Part of a small language model's weights.
Size: 19 layers, width 192, MLP 768 GELU.
Architecture: LayerNorm before each block, no position embeddings, biases, untied embeddings, ALiBi.
Training: 220M tokens, 9088 steps.
MLP neurons of a small language model. Each row is named by its layer, matrix (up: input weights) and neuron, and shows model dimensions 0-191. Each number is 128 + 24 x the weight over its row's rms, rounded and kept within 0 to 255. Numbers have three digits each.
Before each neuron's rows, "fires in" lists the words (lower case) most often at its 100 highest values on Wikipedia text that the model never trained on.

fires in: "to", "sep", "might", "would", "für", "mach"
L3.up290:160153152146125119104086111120141128140121088135130132109090131112154168105138223114130115177117121136135141143140142105130133126141125083111135154151114071174147154147146081083147128156131130127131152118118131090155120088089146117146146107150148114111099125122132119083169100127143119114140104157106109161113130083120119101163134100105053134166155167159130163108196105149153149153102113119127129102106122129094150162129129095127150132070113123122118170094131136129167138132121112113119142132146140138135106120106095094158144148127134120110106153110140129098127113113147117133

fires in: "an", "wisconsin"
L15.up593:145099120131113136113136142144113171146129119098110145152143131127124125131107134126093107166129160135135109130137118125157109134109134119110136144168127102076132089131102156178127111121160117118120130126128158137099121146145138169131148166130088117132103117142093127114128134094155109128127127168133093156072161133103133055117105129151187156157098151112118120149148101137147056130134128085123125135119160147147157154104051153140159075130128123144142174091124152140100158118146134120113105075119122131141102097098130162122126150150087141189126141154145128136143146109108130170

fires in: "to", "could"
L3.up25:146150128102100154062108120125196170141117121139126167151081141103077112132139132112193185149150123138111153151127158129121108135130141118138153139100097102147087151112121116150135174113128148144136090107118117113127156122129147154176145110155126135168174121130126131134149118101140143186109147153136106130132159094105155136155149132110079137140129155130113127137143143074149091134121110124102097124079112122121112151084149115129123131097122159103064112106093117149152134132125131131127097124116135120174147113098139116136135121118148100159190144118148116146108130130149113084

fires in: "first", "second", "in", "last"
L6.up174:124131172115122101132149113087093138143114124113132117113139138071110109130172123125126164132120144091125114170141090115134141145154146141106178099085138168134119128120161099131122140154148111106148114159150126118113146084150122125147132130151143145160124099116117136100146132127140125149120175158134148128121082135135092098135157079135119091105143139095134109151109148101124139086186135087122145149099134142113206087114104093113184130134102127101125123166143127098140131158119115111180136092077124123134109119125086137102126148111192161094167124122126149120162139156141135148

fires in: "and", "or", "most", "ambassador", "among"
L14.up210:097151113115121125101098110098127152209144135107099120155124171109120100137157138145142157154127133135125117154136136153117137156116104097127144137124128118115134131147104123098102134143137110114091125171155108107084146065152095082124165133153170170112144177112189141111077126128142134128121111137142139115127148139131121168124117101167115104114115107087123112154139121086081140142116077148134130167154166118129162137118127146083120113124120140138116084111136128133123155109114131177049113164174178116133130133155138113124147090150141128121120157112093108131122136121109125126

fires in: "of", "and", "athlete", "among"
L11.up37:117110105077146134103153110127113146131118098189115151152113147131104102127137102166127160132143109152104115121089111141108113094129103144160132150193107174144078108104106129149130119148111127129110132141132135080091121129123085140092139148120163110125082119130128155137102150165122130136119117143146163130103060142119159122115097120142122115090170161134137070143130172165120133090162110140153168120164124133128142147091123144140150137132153122102134103102095150160087169148134123125120120152130157136117163082120152169135094127161134144087110144118151086126114159090144120134

fires in: "a"
L14.up230:156092112162148122148119077069108130109134139144128143119136148132148111122135174124127145131101087152163127152148107104141103109115149140089082161133109087188118113129131130114179150103109113133159111116107169123128132123169151120115125102162170135136129181134103128149086126128109134181099151114074126126129121103125179132131109147112124146114165144150146122111107137112167136142128096111134108159128127127140129078125141147162161129111129112098143154142154107156104171134088125054128137129114108152138146115161120122108078148129111128112091122129144121135088140177145080154

fires in: "from", "of", "by", "between", "such"
L7.up629:110108138145099146113067098128088141128161135175100109136175125108147118140151156116157118145103157183144139117142071136114115111154098103130145151095077109130134170107177139115151161120132139156089116127118159130131108124100138127147153157128122088142154119145069109154150140134126091107129123160141133161127110162096101120104136146083126131131140168111154087152087127111145161125164110101103147120114175079127138137119148150133123129124125123097105124133123128134137124153177114149084098124118188129151134096098103104105102115167148144109128126146101122106168140117162106107

fires in: "which", "that", "one", "each", "only"
L13.up682:150099103127085100112190122119124155130133117114125107101145107104129088126114124153153090119141162147186156148096127121095119121155085170143112117116135113101142166146111117078108124101107127140131102126139144101126109152144095112150133130136073114133157143140139091156146133151142156120081097198109104126100113131105130126133123134153109120119111152056168096136160159155132138176101138108120127167117164129113098111123115148150061169114127141136088145140115130144116128125144157113110153152131129122143124110092152170163095135121092110164123169158145128117144135169128121127

fires in: "of", "first", "top", "last", "same"
L13.up276:138145145134139128094148103106127131145145133145125101122135156101133098153131120179111101147134150112126079141144092111107162107104117142108163127134077148099108114077133100100112134111141144101135125134136163135147147126128165085080137119091149169138175132105096156122118110082125095108121139154119120131119150123154109144145155138141127133097151120098146106166108144153143131108103160162111088121129170106098167179108085117133142088126124147124143143132190104143147145123168154090100092141125101121149103125122096146116117146184123094102129092159189092135155154109142138119

fires in: "to", "not", "can", "helped", "might"
L12.up109:140138160124144145066109103124206158121124103102134131155106087136170136150114124130110149072144141153109113155096166123125178130164148119112154123122149087094137100115128108100105141167128154138096075158189153126123146149165140130149152145150111137127160110101118136136127117138105093124094091154104135142104136119136124084166115122116168143108128122131154103154135129116147108122138102175093164138107140102099086129097126124138136162124132135124107113112113152116118138134135156133156127091154129118108153118097189119140162145071110099140152163118114132147100141103124104088

fires in: "can", "would", "i", "must", "could", "will"
L11.up346:172154130132119162118085137133103130125151103126131178147118113140157132129096106094131104133134116140118144138193135113149138130091121112080163137098152120153108116083165116085144172200115150116128090111165131108123132161113113154129097111136176161095135124105143128124142114112146140122153124142093124164119163099093136136143103124160126118130135118155125108099117106136109159147145165136121120116110110123106118120118119105112130144120119131135140101095118151147113145125134161140113083155113087128160127089164136163109176137153127082122133191117152177077108151124118066090

fires in: "to", "would"
L3.up730:120137130107087116096073112151141159172100114100113144151109123131128115104119108127174133145110104131127151121145190102163120138126139118140161121091123076121095133163116118150140142169105144148091053134129108123118125122152164134150142149134111070121115141114133148158155148152115130135133118138094106142096092126173150124177067126131121141128137144160118128127105135099172110101102116089115133124116115152115138134099110159122113092108131127108121159143140118101140127114095155124166147184160178124122142108151138140147132092154102153151109170138109149147121165103068101124

fires in: "to", "would", "might"
L9.up423:127164115127124161125072107157141161158085076162173099134120108115138122106142115132106123143129097134147141160164163130127135151152155098111144127125149123163127151125101101118151139154151160152108109103123148104163110107147091134156149129165128169113138103159096175134131136127135122157097112110136144101124119075096150102169129090131087140130155109171112115129172115107163127136103147118106139110126142117115137160097130127080174194119127135084121109114133127127105163096101170091142113151143104136141121110135108131135169163071141107110169140086112140119118106109113109116

fires in: "would", "can", "will", "could", "should", "to"
L11.up625:144148129136124148082127091136129144132099127130075125127102105141135083113128084103116142135100112166123130135183162128177148135151123116154089117138124127135087130141085081128126163166133125137149118118149127052119141132152158115109130115102125142097096109157107112144137116138146194084130107123138111131110169153129141098161108105103114183142132148172126103119133107095140133143143164147103134152097096106095164126156142096150152142124147139128156170125152103122084118126115160108115141172138113135094098100128130120125124171111117137105159179133175170127140113143127135093

fires in: "for", "to", "by", "at"
L10.up172:106130146089131139142097146121122158114156139173118139106137124135098124134077142148123155172120125121120108117137086161151149143121149088170143138097133119140117148095107115135114099120085118084119076171134139129191121167133115085154128159105160169141131108110105120081129118100122129142076157131129126182115101109125134112164157150131138113123166105118140090181184139123158142175144166142087166148137118105161133137139128110134117131137134135070120120111113163140128143107116137165164121114163144115140141072103120138132139108119109109127128089124136151140150105121167086131

fires in: "was", "be", "is", "being", "became"
L13.up425:100111142120124110138116123150101109142138140105088121112130181116116109155125095126118160131132148198075141126140109141125124099135128148136192138188110118098140109150115108102127129130148125135126120145122095120135100125098126096145150146165080115095119145126148112149121154099094130065124145125076111144094127150090158125137177145141133127143070143094128159123079161098170154142125155086113121133147087143117120145160116109167105135113111138115105109123127125143139129107121132147097136157137122159107135108095098134152158157130153141093104174118131150176150179084105147127

fires in: "on", "along", "across", "alongside", "in"
L4.up281:164111122108108153144155113136115126151119157102133140138138123172079088115156130116188121132150106141131113125096139143115088110106111126162145160109127086108116115096122104114122122121145132136126130135150122154123145098145112127091146146153100106159151173125107123108126134084111111127143165167145141162124102096082153139140155120081073116146165165110133145105077110107173137090113145128104117113145158155128125141153096105108137163158111116141170182163115096111131148146113127106093177124141119123138168131089108116154164105145162108128124113104112157085145145126155088080

fires in: "in", "to", "won", "costa", "along"
L3.up543:070121146122149151102083106125124122113105142116105117111169144131146074110161087181184100143137115167083177131134136148176114120097135100076146137114174103118127131147130154153118152136106144115149116135125101108149136193136163123105147136122188086143203147154109107134086118107130122119108160119109128085111138120120125112125105133110115119138118154149147138122115130108152139135174138126102082119142082130090108136145125110136104122126092125095119119122098108094151139105102105153123175136129150119153162123122110132167169121124132125111113132172147148133154119136133112140

fires in: "the", "from", "of", "at", "to", "in"
L13.up324:147153124104150128140097155124131133112106121170116134143145101153074119143136154153116126152096123108127123160154121128108115178101106135171138140122087119132105153127114156094112129106106152154087086107156114113121156134156144168136128181144130164138145116162116118119169122144154149089124117151124070123124106143147103141147105147113088114118163136110131120110072123151126135126156139150115156148101112122156153131138120134142147106156143131130137109113152164084096121136109098133127113117161162167204115118095096126121172109079160116145121049113118107110141103131172111092

fires in: "became", "an", "as", "was", "been", "himself"
L4.up718:091163143115108112144112119140136173191138129121140090136137108131159092096132108082134128118153148173102174117116138113158138151148100118079161104139118139117152074143105155120124134130167103140133129090144086142144121039145091120142136155123119140157110142102133176125193135121097115157151138114088129133150152114133148105079143150179169098096125164084135129136123127131112108143152128116137132150105087100121113126146104127171128114148104123132141139156119140125087162139131127127124122121153126126106112085134120118166148155118123152101135131163153143118144171104089142118

fires in: "to", "too"
L9.up493:141143145153130170124076107163098141140099077100162133128140130105101140141098144108174133138117123137129129103128132136157158148145156076130137082134173133134120152068108121155168100164131172141147111134156101104140156131094103091143150105143163194125144124118099142094156106081137123139080116127167115146130140129130167135180142127158150133166126106117111126137130116092110102141096135147124152100123141118125157139113131123107103121101112173117106128124115127112089172101119108109106132108136124135127146135141120109128157146160154121049180142114155152115119140139135082118

fires in: "of", "and", "we", "ve"
L7.up121:146116107092137111085118121129090178125124178112093167130113155126158145153114164134160127139121128123112126114101134114160142168138119134102138076096071138122064115143159127115135125129178128149115156139100105113114094084103149123145116143104177155146118127134091123135116106120161178102133105129166124142120106128112125120142074129123146135138157129146168094144116145124105108162118157134109135179150158133123132142135135124145179161124139167107185144106115113139100163084122127078106118116161100082115108103130153142164112141120146111094124122124143160141144164114138103092

fires in: "who", "trade", "which"
L3.up444:085150097129130143131149140140160119152163147095108064101132086115157111149120112111126109102094136096119137143116136132136083108124101129131160085096110141126100125111194147062082121096082113109193169120139137135121105151116129117177100104122103145183104160116136118144140150075118161166113149152102122136134131135106131109129106115141170129111161132108127111110116119129126088120152137106127143094134123155132131145158130128148107143143160109167137153158130132093109164148166127155128133131161105134187159161132133136154111125161096090143161137133146112126118131153151107123

fires in: "was", "is"
L11.up203:126136164141119127157143118153099115173129101123113131152128138108111115152149149153124121128167139158095159154115119142123147170133129119130147076178139188079163127144087119121177150135138145134110148107126171094110101071138095101151128134111098107168115153142134161137112171112101081130108132078120137130094119109121160096125165153079159093094155144124097139125135138097098110148131129122093115192132140159140102116137139151177122131166121136147116145091125158144149139137128119098099140153115129139093118094124134122142132153105089109122125148129095078129128112079108125125

fires in: "of", "and"
L10.up81:140122137113085129081134115118095136114081129154121114116104121103125147162095122162118174125139127077105132120148112098124180067130132118136164116113111178123164131114153115095139145090086142151128169134156155103089165148120158141107099126123158161145143137102054123146100161145130141131159132133140116173137120134154166136135110103126141139130146126132156110170151164162152139089183094124172102096143133105130117133149128096150109126114118136090134097119125104123120155086149136119141154088132139106085164074124141143148133105123126110099142147095117117145125111159139127097

fires in: "to", "can", "too", "will"
L12.up718:141146149103118146107123125147137143197083082132092149190115144114131095133115142095103149147126092116109178135126138157133158153111152162126115114116159125168115147121123090102096130159097135111103103101181157095162092107105167130108158117129121161105180147157148155152147126126116139101116126151111150113087132156140141121144120152128120127111126117105133125129118125132126107123103083125118149121111112133116154111160104115084145120167140162097161116133162101135067116132109134097145174113141113106098162097139156102138100146114168142116156165148127111080122109111102084148

fires in: "the", "of", "a", "from"
L11.up717:129109181134111114091101134173131145119144088081153171093134105139161072150108091117094146129110093114182171156100158154135098147139138117151128125148085116170164154140115119165091135091135085124080131157159154139123127132144102158124117158107101179140131138132105133128136118115093130110113157151119125099134140133181171101100111152104159137160122142141105119126102150122166157131138113127124121138113120120124146104143102154131123108121131099127136165158127108095091133109128127080150112161143124162158152135086132112122141103146122093098168080123092115155145128103150126123